config.toml
n_kv_head = 7
head_dim = 64
d_mlp = 1792
attn_scale = 0.125
parallel_block = false
init = "normal"
init_std_qkv = 0.0206
init_std_o = 0.00377
init_std_up = 0.0206
optimizer = "muon_variant"
lr_mult_o = 1.26
lr_head = 0.00588
batch_tokens = 131072
MLP neurons of a small language model. Each row is named by its layer, matrix (up: input weights; down: output weights) and neuron, and shows model dimensions 32-223. Each number is 500 + 25 x the weight over its row's rms, rounded and kept within 0 to 999. Numbers have three digits each.
After each neuron's rows, "fires after" lists the tokens most often just before its 100 highest values on Wikipedia text that the model never trained on. A number after a token or word is its count.

L6.up838:496533532486501475482509465507488519492528493468487467505487523505468514477482542546493445492446531468470473508472477514489469491469528508528499502522467496495509507488464491481474525504500493489494560461540535504483483496499485500492505499520508493474463515528447473515476523506452479475486473520473494561501471467473485491488506455495528508541471509560503518560490473508510491506495491522506463462455494492521481507475515468511519495487521559506486494453546512497503450502482496509460516523468496451484480498511490504469467483488489505501501530498459520512512477497508497504
L6.down838:478516498490512506534518492552470539510542527529503519514527506517523493508482472496471500481500454511512493522512478524495534455498522543462525473513531516497507484505512538532542502494434508510503503518495520533500500502498506487499484515510500500534473534518508488534482552525535471487490495486518480490471525493523499523519465485516468531502525457500513540525510523536524488467512438516517478481440511505553490511503454492521492503491470488519497523462482466460468491492504491516444494477487534497509474489503515523511521481514457487492511511512527466509518551555493515508
fires after: "\n" 63, " It" 4

L11.up955:482495511493478501499544507536516494502467488534552480503494501544517505469494491491522487550517515526477502534544509489460522527510489486508506521504531499493485476463504477510445512528506453499534495510418532511508488518517513522539478452500530500520510525508457528496454531506549496508509465479467516473531485501454478501477448470481512488530535443502505467492488496473510476456515469551550501548494483526485475498525515492484502553519469512510521540509507523491502442524534496516518480489494486470462538511477465497507509525511522491505491457493508496482541491471474496530
L11.down955:455496516498502508506540539505484530525489517527489510502513466501489493500510520476519521517512532536506458517545544498486480559526486482508510514487490474501494481497502499500526507554465520512508471503501521527504526489532520535527520552507491506546490514526496543509514474521519465502512499475514486531500500547451509522497505486525449510464489467502552496519495555495470493492489531487482521515457558485455480493524498496492489483499537538491485480486506515485484522461554536558540519489539504513488501467497454489502536507506524522465497503502518526486498497517570463523
fires after: "9" 42, "0" 20, "8" 13, "1" 5

L6.up1729:489478494511493535500562519556554477518498571526506498477486473488536526503474485473510470538485540525450500508509489480499542574479512484486513475459514478484498489487442478484540488555488535469481504488520503472484515466506545495503493505507431525476514477489517542499506514502496458513502486487529532493513534499515498520473479568501546482527495515505454487471464501503474555446506471494483502484531480462536515469488455481532466494485514462459491463472504564476527489507488500466523505513474479525516463491473487527496476529516493449531501489480522557499521533525472488499
L6.down1729:531487462490500470509484478464480526498545534508484464534475478533507523471481486486512481493532513493537504522539492512495491496534491538516507547468495545553501509500509522507484458504517495500521496486514442498520498484553471517528477504552515482477501453472529454502513501474503500476508511515507500530523487521511511467483505508520449478498474539510509494488490503486526506501500494483431507536548527410516538525499475488541452523497495527537469521519471521512533479482502486479476550506518470519511485492535503464524512512507503475498477522500505474494509529496496458506
fires after: " " 47, " (" 6, "-" 6, " in" 4

L8.up313:511530507464505500491499517527481520493520512511528445514479521511500517509500496526496505554532527475458510525510510516480497468481506502527502537479501502491487500499513496501507491514496517458497486522503482493500524507497477494512489484538477491497528538490510528504473494489503489555451505530512475471490486517529471481474503473509488536484474494550478493503542527498541468503477508505540475474505471575465488504481530533529542488554543461480443440471530464476476557508527467510495497502456527489540458523485576509453517502528531480480526432462500471495537499530508539498
L8.down313:489509463530526511500548518484531481519530485511521480535520518533484492482529466514476508500548452527560490504516519493565533466489473512493499531502519477516503467490489516516505518497512507472506510505539502492486485538483516498483513495483488505516537483490484522444479477521469511526520461542486517512443497517519488464466475502544516494557494466494508534483455501510481497522500501493484522520481525487481506493494500495521500510517519529525473511482518531539506506477469486539518526524521513460479520529543504539494500481508481482509503511487530503471496548494527521536
fires after: "0" 40, "6" 6, ":" 5, "2" 4, "9" 4

L8.up201:514536527476510492500467506488502474516499498500521491464530523500470485493485460460470512533480553529508484514515542487520496478511449497515507514494498484494546492472489544486511523538519509461503468533517477491469498490497502485508493488468514486474524450515552538498469543520533464477504519475532541476516472520486468480484526473490539498502497534513475463473508456515475527496468511463513530499527495521482478514542464498500523501465504502523513454482487485537510540497498519490532477532495477489519552497476439506526529473534496476440500485474485494521467503504510470479
L8.down201:494511470518538484504545487474482472524521469487488521501498502529481494538510471492485472456493479544517485519492503514499507522506515511509479537534466484523474477522440472504489496460527510519473477488475506568540517515528464533530519536516506514511547511500479510515492524529489528511530518540535523493487526568501446465518465510524537487494538491501541479495492495453485511479523457512537498508518573512486462526518505559500542484481528489512488494511521505518479487467559522471487520500515501507491537530489453479537496467465503520505499506520523529528502488540479487549
fires after: " |" 72

L8.up744:504531499466451516562510513490515512450484515500520468523512526492478507489493495496491518498515476511508512537477501545492508486503502522543492500455500501509483467505504539500506498477509522529472515505497516504523512514526496488479489461516534486525540542485522472527493544459498523476511513463480580493475502540499516511499509488499467496496511508513529533534500489492513491546486450492507481467479495447520466480514458504486496528453471540478504540502542499527511500498544470528511537538499479493464514506477532490533505521510529481491502523449507491506452472512482494476
L8.down744:508473495514505512497478488512515521534547444489510468509442505530500519504537471489491490500506523520515507510524451483520547499523467503459493515501527538510509516513493493514505500553511511472541483546541530563477497513539531489495461470500525511476506522550501498451449576509500538553522519521493522514524501519475502506496499498532526521504541520516569507513506527487521514515537475517504521537494534549477478519463516510512479479492498463504555481476536457521446524473546518520511530464527518482473502521498548448504526484478526493510422487558462484512488495484451520479
fires after: " |" 20, "-" 15, "6" 13, " –" 8, "p" 7

L6.up1213:529467538519502529531506491482496446517519521534479467500532522490484507557549522492526452542519516492512504501537483465512545541461486458478514493482439513492460466496495558492492510502508516524504515527502527503492459518463477507478488460472543532498546506525519488468493485515499455517506495503531536539482535496532536471519496497557467494508479505513503477552451488548543536545537489506497514537515493493472510519490482481511471496515527509455454515504492514510485499516508506525516526479492473538506455513511474468483503482497482484502509495475520522500453464503479489494
L6.down1213:527532487499520509515524466498483510479523477462547495476452516490499497497534508512473487533493550466535512479486478477552504478511499476488522504475452520493564519473470463472501495503525522511489487528500517501507522496503520464434459456507507541487467506515542486494534486483513522441510526492513461478511560485526527478472525497526516515471484498518466458484538482505573475507482466489505478527452510479506511540484474487481501493528515490518474498512502513520466497442448513492506447495491544479466464502498517493514517511496476482512505508515460556522468529481482504473
fires after: " " 87

L6.up1103:494508490498431509478529536484467530501461534548488481495481500505461526509511491516517493527476467508504488531513523444495509512512525520457448517521441459506511521506457478492521476459497499517491501463501484479533474509469489536483498516533487480499561556495491477512514476486508507523503527490528501479537516493498512448505489491524506455562530509545463468512508505484499514565493492498497516435505513517548503505456493511506533475467497464497544485485489500511508480501550490504455514505463536470484542488487486550482466505489484520452499557549510500512536511472465543459
L6.down1103:521540497497520511487470479493459519525499468490473512507502505532511501527484574502443511480495520516515530484479494508520510488509496532478508538467496495464498508497467507474518506474469531478477506525534502488472526558472464507514469523484510436475478480477500508489519491448481499506470487484534510501488503479522502470513480497525480490517492484502509510471466478481504469488523515546501461476502522489526474514559478525557517453493487445484470507533494472484536544501465506468488488506515492518465483467536494528551524543521479514493502512516479518485507480466510468510
fires after: " " 60, " (" 15, "2" 5, "′" 5

L8.up1753:481511488507490496483513485534514493485543484496526509480480501510507555509480463501483522528489544497501494490499519487485522519512506497502511516528469515508475575504521522554515471507499479544459525482493494501476488463532491489549501507521541526476523462495479541514452514492494504524466492469481510481493471500547493490464519532488519479493522515515500477456508475502504500515508522519499512484525516488475517543504505504542519533518477524481429528495483496512533537448515509496483496522495486482548483482460480530481492550504466489514474498502492485475476481504482496496
L8.down1753:473475535496493547502539495562459499474513493490507517537520485511508528496495509462486493471429478549543462515491529506498507474488564488487502492484504519506546485503528494474496502540491551497531505494517507481499505578527506512473488465503457518507503501484496467511468493490484523514529499501500529491463516549491525447502487516520517479502483472524529459546479520458541535474485465517473521478515521505481508510541527497504504501477477501564500494514500445478493501475529478527488459478444479529443494519525510500486496483509517501500536486455502496525497491535492519487
fires after: "\n" 37, " It" 16, "==" 9, " This" 6, " ==" 6, " was" 5

L11.up434:517507476470508506486532525474519502499495501466499520564505522515508500482477487497506520524512498481492485497484500485500484485453473473450529515467488472453502518488513492500466489533435494490536543499500513531513481478510480493473450514504480427494554515500485463476487541524512506492449481477477467502512454485484536495482484482455507461485512463484515553532486481519511483519491478482512513543535527507476502548456481489518503523473554525499481469467520497509505496459504494497510521508473495557493506508504506521518497494504480495523496463508482503498504508505496479486
L11.down434:482546479541500485449515493484470505528527491499447532485529475517494467503529490526516529465497488511519567442467502511544507498502509526475478542490505508481511470516463494513536475505500500494532482462515490509480493507503487515493509553501490517447502533504484497497523518520467504468478527484524527504519508525496515467511542485531506528538476454506506480496483506493473476457484513522518481482479553512515486490528504546511550513499476515488507509508481514476511496490474458498492487487498483521525478547553553535513508512472442550497478510485491465512475513462471443474
fires after: " " 45, " (" 35

L6.up1618:473497477499530500523549503537469509493492488509479501517525488489494541474510506516479486510497502469452491539488524513456466506534479514517489501490480460485507501493523490489510527515476510520458501535520491526529505505488477524475430520499550511519470486518519499501538495516543540485490461517480463515458482560510469517521461538538513527501497483549483476510491515482508432516477474530483495506474506486467547468464496444487524550449472464530486477480523476493507493447499490512471511515492531506531472428501498494494500502507484528510509494498546525528537467518475480483
L6.down1618:473510487473510524510479522499491507519460493505466519480497521480495536500481497525497503470464514542467473470483509513475513501478502497486454485510528472508517497497522517513496471509516505518488513507479536497518498511506539474474455486487507533473489502509503494463470441515508491514527512427507536491524518511486463497507491497534488485536492515539474530515495505538524481521478488484490474488501488498541482492493570507527462473480523484486467525498472424495472512513526522515473535501508498497501494512494483468489479460515508512492500479455529492498446499516489488523
fires after: "\n" 61, " " 11

L8.up63:531486495535512492495477466501526473516501523456485478486506518486507506470452506533503506498524470511514495504477529576493464494502481482524424492466520469467463505487477473494506495556485508544509469468479540505509548485513496512499523494484473512466466454516508499554546474508516506472490474511471517472439467509523539511502506523491520507504498451515529486504501502490503491536475491463505460578521486512456506517510446511486495492519487502488482486450511510450496488518506525470518488495506504476480503546450506543507528519508445467525524514497469524557486519465493463446
L8.down63:480502557501505491533492512500480455495502465493520529505496426502517457536508488485553527517520462497513489510494504497530482498484506503501527492523447530468531565462517536519521482528510494446490475478513472500473503504540484482478497444485474512481501488516544512504497517507491495569543484466476540532519495481507473510502510516518478533509469529553455515535484483477521576470518530500511508550544531498523495528522517515493489454517502496494488486521477521484478504529472452506482508517437501505527474499507473485479528487512492516524541526480521474502447492534493510491
fires after: " " 60, " c" 5

L6.up404:482538550489499458520514520493500491520499488519535487489460482500510469512522508484551510551486481498503524500473549480514484498516521509490472485528453442492526507453524523552478498477489560527510467451532492463483487513496526517466505476520505502504477500483491516493483487556505499521484489577522539526462533508514483459503466447550503507528487521526489501525502527512538534503509512489478501570516497548484505494486534506518442473486520474515481469519499532492422523474504512487490497516459531502501457467529521510507514555490478505462520513520519514530522516529513479508
L6.down404:518511463474518519482520482507463508459508526467483482528466475534518509509521491459518481492514523514477522497494518480505524476492437512448510496490457496459506523480535520495461509517492500485509515487503525519514491491508500523487502433533512497479505482495517497478529520518514506479479529505549506514482557483534501488487503477513467562498476430494472493481527523473502459526477489568512471515463517494471459532512503494486475505479465530486508486516489499495501508531517508500542442509505444486508476513524482500503464469512426519488510509531499525478513527518479511490
fires after: " " 33, "N" 15, " of" 4, " Department" 4, "s" 4

L8.up773:499519507498497475499493505512447454504488477520500498530478484467454516500500505542537471503522516497514517478554455494504506485504530518487461506466491479518522489500482417510538483500536516480515488469480487483512530508470497505508531483495517490496535581482471496516533505505486522477501491490538495504485477475490494498471442535482514455538517494469532502508530487541508490492529492523482452528535491497489504536506493526484487515502515488467537500490475530529474536538507496518478521520466522497470504459473478488496495527573490522484515515514481502512504466486513489485
L8.down773:497491507522537517572530519515537470501480498502492512497490466535509541482492516505519471473497502529489512533513494489508521449529573517505463468468499503520486500538535492455495503530467488465507478516535526468521483528499476510518504509461510483535508523500506516501469497480482519518462461518499471533487513467478477524521517487526496518502520483517514490495486498498533529502490468463470470483467519510496519484513494515467502554487547511532451525478526474506517502503504523487515466530523502490516535521499526530496476507509458528501481510528477568509476471520567503453
fires after: "9" 44, " " 11, "4" 8, "8" 7, "7" 7

L8.up195:533511449498469527519464481498533488513520504506545523524545479508536474503501460516524549476505479544507500462487485556498530545495514469534479488486527463489464493486490540515510490523481494485513497519517535527505500506515455493491500468498452494542487507478517493453533542483464499470508487523531517524495529506498499475501510478476545492500500504500474500513466491508507501517488544498546478501542465504522505553460487503516488489505504525480487557523438500500510502482511481534477555465456516458495488466511452492526478490495501503516490495503528443501554480530490477456
L8.down195:532509483508483547511510478508465505455493503459489539488533498503485478486525485496481490509522464509517533519543513529496493515520522539472527457505533503517503491487476545531547514506500534492498514547529551474470549474495534471532489529525474462472523501521498530529529515501537569509489513491524510524469513505517493486501525500517494501496482474509517487500469509511535515515495466513548513498501537500549491511462491530489494530453485543469486456496524484495508460499494492486526489474440499517470448478513536505517493497530490535533505484458529497489474552509501478508
fires after: " " 67, "s" 8, "-" 5

L6.up1191:541474500540506517503498516541492481490496529486488504517496482527517467543487501526493474519515488497476489552495482453443524579528518474485483496531479507498495516504465497545526444482471520506498502503467467472480530529524493541517498484502472494513510487482505518493514464449513490522530476511534545536514461490513511536490529469491489456506536519501515470524459521473540553540476542516469546524535511490475501471463494428529463516495443563537482514508475507493491514502464456485506453513463512544526507530454491506494511508522526495468481547487519497492497480447537470516
L6.down1191:478502495495521528538526466492537500498477500522480482523509480487533516521527503478507520511488470480508451497474503537461523515514479528497551483444472496502554525471450515476494475514501544498514530498531556475487565504475451474518495524476508520532487474476525488530468483512498507492493503541489524518471524491513494479505534516507461509456488501502436479456498504507502456506512489497467451545524540478487513519486499510475513509496502476547447490474515465513472503517495526495532523520543485490519466482479528456507515525493500512534485509485467534551488553465541491520
fires after: " " 50, " re" 10

L11.up187:464489514466496502520476506482483526564495486489508517490464554486505517475497512540526490519488535476495532526510499460476503508488497470501539502448464524490510492488530495489515536502503478502494514524499475515513534486472496501499512500511445536540490525492472549515471505544507464471490471519541480485495480501500513531487490468486494530457456505504479481489505512485457506483520494460472463512522505486542531504543491500444507537508504442520522518502507530481517539477511502500468483496490516538533542475520465496491537518550508477529536466464529473553483530509453509554
L11.down187:533507490515548476516481512526522504494505522436535537486479497482459497539568481519499537488511477473467483506527468512505483456528501485497508501460492502513458538496479548502481473482475479524566482488498525524489501505537500451520493469517492536498480518509519505524485519519496517543529476494524484507489462513479466512523510501531459476514515483502480481470550526502473521518476456489501512527529485509511478489497491527441514551511543501521478548505502533560463515500511491502512562535533515464473518507488473493511519504470480561475515491497490499495511518492466475491
fires after: "0" 27, "2" 22, "5" 6, "3" 6

L6.up698:515511519464527482464494469450468488535493522516477492517565473446487468476504514536546507521481497551512523505489532452509493511510468516518453477512485448493529508473497493515450490438463506475484503501479498489555539527490490543479502504504513502468477478498482517530473441522507495482475510464496540510483503497522495470493531486499465490440486482530532510490495491494477486505524516481481466473506510476500467477512499475469456516468484516472516527498492490488494520449500472477497463487519505504516510479490523522508533505519516469511488529493505477470510507509538521558
L6.down698:485467516474503493484539516522498466499507460501496534529501501505488480497483474484481483486487510431519488490528522507510567494513514524461544546489464529485468489502484449486487496487545512500473484554499508489526479491489554480480523543506505491458511513505486488483475529473499514551515507504519506521483504516470513490505481464487511494490520518519513436503493470526511521497530506514515573526517509509493513491503539554561512509473471508492502532498469479508483501531469540480485532494496523507484492515524525466495472499500516516503480506472548478501537534536527502506
fires after: " |" 31, " " 15, ";" 13, " Gold" 9, "0" 8, " Bronze" 5

L6.up546:497530511537547496493466503499548473508469486522502519509520513453478493476494472488496491460531492502521455510519499493503483514492528533508494478482496522493496485551501540464455452498480532510515515526483465469515509506528504477532514498507527497473438522498451513487483496480485526505498517501486514536528494518484461472523487497486468471458480474441456499489550521479524539511491497516490505472544497488521478481522479539515487493497490500542490488505525515465511530483496553526471508536520504501526478480504513485462528479481517517503503480526507527452552521516498471536
L6.down546:515508491453511483476490485454453515502533453523521455540533466477478471526469523507492526489488524483526463537476503513506508482474496517496472532542509460475505514488489472512475508482549476549492497513515514516531481519506492506502478535482478516464497520498473509497458469496502500498526501457566565529499501496521539459506489508489488526491481503520516459517450450500511469450479439485522488535531500526487487496571506502534510482525461490489496522504518512516468523498493506526501536489498528470520497526500466505484538506472479469481470470461486502524548455558509508479
fires after: " |" 33, " " 14, ";" 6, "ul" 5, "la" 4, " V" 4

L6.up799:545508500484506498518435494497479506478540501552523530503553516530490520555501476486478463473495485520471525492514496479524518512495498525482504445510491477508501491495494512454521507505486481528480486561473492531504490509478512516519530497537513471480460536477496510516498539467478470463561450492494501504528479464561489459485465518476528507492463502494479508539499481484478518489494503499476532482505477482571528513554534512482526515464467487526529497478517475509487478489528454460501500527479472485497521478489511523543561481510532499467457500545534497535489509523489476531
L6.down799:451505508503530486485530439514477549537477485483428540543518487527514515508477515501511503529464520520475490490506547468490500496486483483476507478545484499526481495488506512557523527486536506509470486506536545525504500499502513455508498456463504488489535526542489504458498512497481488550494490522508513509538490509553506486452469506473491479531524489458500466504493503499528514539484497459502461529465520523481489509499559461503531514466547491498490479473501492510495511518498540489520521488514531527522532540483501510528485487551516508518506478450520492493550493474490475509
fires after: " |" 40, ")" 18, "%" 5

L6.up1227:451498427481500484521528513526517458461510495491490507500485546491490536464537532526461503504507489512474510472509490486500468505484493534458488482440518493430494477504506503475491526512484503506541484513512498540471517515471505526500489450467479485459476508541493507454475489527507516522499512515531477512465492483538484489514517516502493508491506487511478487515510501463484478523477509526520437527496466494489524475506498475494504473522505480521527529480483430488475483483488522482485552549529499540538495519496529472509518494476487486479486509536528534527492505522517455503
L6.down1227:514512507500496475541540512470449479513490517500517503516515512555469497456459468552482491505558517530505516515528510540535520475466537518510520491513480517524525471464517496503530509501464469558527521529489497504508475485507484534505472539508506532523508555533507512492497474579511503500445480509511535501502428553521499492515546541518521470515513471543508494519508456510505488512539463483498499528532518491519483554518540496519502488538508489528556508506512508490488518483537480467494464495531513506506490498467500465479508493501485514500483495508511488536501523502550491483
fires after: "\n" 55, "1" 4, "-" 4

L8.up755:580542493488467510519522519501526516496484531486494470508484455521504484530499503522529500497546458472467494512485477528534520505484480466501473491503513474509496472470490505449486470492493519519489507587480537512503515543487507532538480523513495508508474517486510452520517547490507485556497504506465510483499533487551484493434477466497513477521540514489519576489528540460472497498528544467504520510486513467455521485487488527522462515490558469498484500506523501524538523476497479521522510497451468458493490497479460488512505486483498528493498505504496493460441506462496471512
L8.down755:492518496495555530558523511479505497515535538472496478485536473509501490471524502518483499490516521541487548510476469522491509494515465512517504512493492507519515513521507459516508545491472514524541512550511491534505494532485545508508486519526526513457506447522490469505515481506519565512478450473507515532449520525485516493510499536530480496525518501522502511506485539487503479504522488517507545530471553519551508468496532542497473482508506495470506498520511505544499513509494536504454482472530516542509532531561493500479466504538440484474486472537511483504451469495489538510
fires after: " " 71, " (" 5

L11.up1185:494529463534482534516486495525542520514495554486504486493493480486477491528507556504492511501486557474548499506527533477490502556515455536513534495504471497521488507484490426477495485487476492528522475492505496507479499504524490540481524494490502482468520480469518508521511483509496509500469520511505527475515479488495491476487542493500426501509541543463521473476481492533539494476512507528481526478457472520504498496534529491519526488489471524483486479482487543506518480450526535466519506485476482512468489490486454491526474501485487500488507507513517513469492519543499446481
L11.down1185:428467494507508509532535504500481537508557527462539497472475505474529463469545536441475504509514531491501513471477546535453522511472498500501497518508464520457517527542501472521517504462500500495486468516534523502488526555521483493514485463518483509440498500531475482508514519491502460522457511522500529506522510520484514524509517497515490510526514501495521499506477460489539500453448479491486542490511502479537490527501493524471503475530489465472513507508479452491503534494480501512479506521515505486475496514526478533478451499495472543524518499491516510455469511478482524498
fires after: "0" 22, " " 17, "–" 14, "9" 14, "|" 10, "1" 8

L8.up933:500481503520488504461531527487524491511508477471476501490455509463485486500485463505505468535498531497535487474519511474503484510492508486447528515425481542512518529454524480475474483498471506492531515514479482506516527469485527532480502513507456475475491510492487436445520535501513462519464463528498478494451493479481486507525490500510521551489499483460479457510523483488512501497459528539496502478544529494512503519507505504518544476518496493487480538441491494516525473468441460484546471498521505553454492457511494528495508512530497522463517469574469576448505502454534497517
L8.down933:500446479473490490516441471505507507528481514528521477492510451515510476505488493482526532462497486499459468476481485457423493494503470487452493494518511442502514458577475491494543504476494531443527502482512479530481478486467451483532493493526549493465563476461515525513511567511485513467462514493480453477512529481455508449519500454516474470463469503507522517492491513507469511463507476471486491509534500515504512498527485480487506426463524508484509503533506455519458512504513504492493473496517493466507502512499485476486526499513506491503485523446498509517473510485467486504
fires after: " " 42, " is" 8, "," 8, " in" 7, " (" 6

L6.up665:486524515494513505475467516484534449579529478476477519493516472522510523562464511474522489503528537528499519483478453531479488484500482491504473507500491523454496515516488511532468475505506503472491512490477524480472497484529548533453503502482534472491507488476493498493476511490522516498476472489496489510523493509502550478502444509504497465505522519480472503480513465483530523529465541535480449473526503464508508505461514510493491504457474486501488481476512519492520553468469499519437499552453477489470531501491464541479457474525505489461482511559504478523478494523480513496
L6.down665:492496492491482510482481536480526519473460483497500466498500514490526498528541463540515503510505487490531478517501499494480492490497524509544485508483521499525498500457483492531519512533490463448505528506470480470496512522502506517494461475530497524500517465464494478521446505469513475502466484480478514512491438444484508549479488486469497480502480521495519494491498528470486458553550515516450483471529522484499462470452472468542532555508494488514494508455509500523507510512547496467494472494498532510529512534508478498537489474462490518489583528492488527494513501520499523529
fires after: "al" 21, " Al" 9, "-" 9, " de" 7, " " 6, "d" 6

L6.up967:460472513496511508520514462529538510481512515494487510503537526522508515502483484526534498472488500493524484468491495494525477531496505495476515498486489468527506507522545488506489503474513513505467472437493491507521474520454492483537515433544508497491511496493546476484474484483470545535478470507481496472453455485527457509497473455512476537523536500458526480558504492461512491514504477507520487493522530463547517461518467521486520487509488502474498490532536460525461523490537454512484495553503506527529472524485491506566501476522497496485513511468480537497456506470458486563
L6.down967:489525508508537505526499525480547535501522485432519502510499515519497528554495514494469502518490484468458517519544496501561498480536514534510498517486475494458494545485498448480497520500509539490499536506523488520464503511531497491480483532509509480510458481504527555516525564455505472500522504500531493495538478481489531540468499524496514516524513505493497507515535477492523530537524505532500538539506525487522527492452497480461482473471506429514503510456517526471479463504481535515507503484494510467486481515509504481504490538496508539528475484516510478500480523537484485489
fires after: "7" 18, "5" 15, "4" 10, "2" 10, "3" 10

L6.up515:471490516513507514512455503546524474494502509493481535532519537515464500515480509506507513506510453502485492447513494465508525519476467464486469542453519471525492487504490517504513495496473489519470502494483478517485548474502504488473447517485454500524511520493539477492524484480495507548506464501493490504485519534488492525501506507543510503438525501481496473511502421485496531445471515527490513481519478492486489497474513503493483510494462483494540549502517514467530462483539475472451527513517513525514495468486464473515513479537500496491463506519502551524530476475538498486
L6.down515:526494542500510490482499528512522548508500458540497487492536552521508531508484526524484518499523566518485499529486508517493496491495509484503514511511520533501517488522525480502494525495503483515557512519500476498485511489500526453445517475523514556455461493522520527501539466515522481512500461506496547492497470452450546462519537525497533502470498446539536518485512523493484534482497505500527487499505520488491521506482493492460546469541493530500523481464480500505432508540537544515505487526506521498527508524494480493501548499523473505515524498513502529526505538531505471485
fires after: "\n" 24, ")" 13, " =" 13, "," 5, "==" 5, " born" 4

L11.up13:461496531460467472501472497545483507485495497497474498527505525489526522483465463505471478510500514532465534528509524483498545504524492506513483517479490495528493515472502517466496476504534481495468477514516533481520519537521498545486543441467449511524543531490494472527453571524502537477500526490515553514504512515492488521471532498498490512515492463485494486490475457534555503516506509470520521494509534437541488522471519482503494506456472486495476495501507510480467474506533501540508506453499486478561513479511538477451493487506530580509496529529484483479448491486508487539
L11.down13:477514490507522496495516476500490495489542520519526527504514433527489524502523484534505520482509464524525481497504480515520468495489492471519477522480478513477510461491456511481503478460454455503549506533488475519486531472536480553490498510498495501515535541521507510502507607552507542555538460515482527550525531517512511517514494474537464521526492521492539502513506458497516498509501507495508497512509485503508502467516494476534521518538492484505481524506502486483544503475498510506458561514484492510529496473522523477516501535487503475509484485475540506497495496533471498485
fires after: "\n" 88, "2" 4

L11.up937:497505536457500486517525550482516502488481532508499464523489518528460537425517479559518469514428505529535507535523488467541522473444521486479522483476534530530465466480503492472559509488486546525521501479505533524476481502480503527491484504475521502522505521481556558505480503502500479538485515508497510476506514494476537512489486503494464516474504526493485495524524494526499530529513502534513485508516490448466489506498479517521479494511525515525481475505459510499461456526435510502527470531463479509481490505517518502488515504518493471483486486519517539449546458491475484497
L11.down937:529484518520498507496528536563478492503485495479464487569492490470532513512511507492457519516466498489485544444494513533493492530509516496486482431476509523512519544526522470521499512494514506535561551487453541522490522502467465444532502457582484543534508511513481481536498527501501515481539534493533474499464496507517525462493537529485486507516499516517469488518534488503501499486510484503522533509528503510504524509493486517523447495494518510534489459475547477480471530508523469482497493485464503456452497540459536459514524446523464487524464501482503444557491493519512528530
fires after: " " 49, "'" 7

L11.up1609:477502524512507508520531530513476538527540499487493484510484501530471475547513506512488513495513508472482511474459499477473462510517502507509456516516516506468526522462512492513471500517517475503478449501508526541490499480486503494483479447525493478516523512509499450517487493524533519514530460492536520491557500507564453519489505472503484460514507486480542516507552525463531485495457468499537512451501520483482457497450491454504481502547513466485523491521514464515499503511466522467491490508493545489486462491501496505487529486483523491508510548475456480499509533452564505525
L11.down1609:469471509502516478479558502488530440461504474474489477478538520515464500464491531514512469504545533480529522448473495489482512499524493524471468483488498515523494524496492479549486501453551469502488489520507509546421515544526490480547503512445468518452484470477505495501511491489457503504531494519491520521497502516495478515497516518507534533466552520496506516501494504490522478507510488504499472520488567526502494544453471533472498523498489544460513526539514534519495518500441519473476524483468452471475506512544484516487473549520477504450533479495515506490486535517510566528
fires after: "9" 14, "4" 13, "8" 10, "0" 10, "7" 9, "6" 9

L8.up1249:494503511473519499471507485480529520467481521462460486502507496511515513519505539494517496509501560502477470503513499505496513488561499485536524512508528524491490497482500503520472469499521559519465458513518474514505543466528515477496508527470511549501484510506499485500526508500501540520533506482539507509489486513475493506505454482499479473524536485483487492493520531502489412540495468489521506507549470518558537503488517486450488550510505511434470510533495449494529512482524490499524496537467478508464490515490475535516514482518492474511558483492430523538451524512524466551
L8.down1249:540511488436521515555503486543496537493501486501480470534465532495533476489563526535479501511492505484504489474497528491500474542495474521500521464470426492499516491531474472540500524469515498499515503504533493510531492481512501501505510543529512539532497509522560498497523496488492494480511551486496485489536490477509483425525524518530484481536495502488480452516485469438483501489489539473495515486467515514487459522458475511508494515462474475522495522467539492491536501484521509514525529539479524545495494528466466476506514465517435475508528488483516495475501503478480459477
fires after: "\n" 30, "7" 10, "3" 6, "6" 4, "2" 4

L8.up119:516513503490474519475467522470479518482463467520525459465531472486528500497520465483507492471472515460528521534513502551539490502486469483511498521492536474519502454458482467559502504504470498524545479509488546517533461454525505515514526458481466487526467492521472494465507495483514534501464488506519474530508511494519480426522528483450509531505483476504541562503490469467538544472471495492519497561506497472483504478532517477520485509456493481514449510510534446535528484501529479528525534497507490504477528490503508485473496500471511514482537484467482495543485486489450453523
L8.down119:504475528538526498487538520531519541509529530502494491487498517492520507513499502483531481493523498558560497474496523471541549466485495529498502505463513540514537507488474511526525501487441506512486508487475517527485490506498468525481489507485494516467464487494524482507575507480482500515497522509531471550501472467495497519498472524485467495525514489531530557499479547484522487498517491514477516468481521529464485456508492514494484455514474465490512515455526487520556492526489562537518569519467525482487533497486456509471475513482481481525514483509517490496482548539484503490
fires after: "\n" 28, " |" 25, "z" 4, "2" 4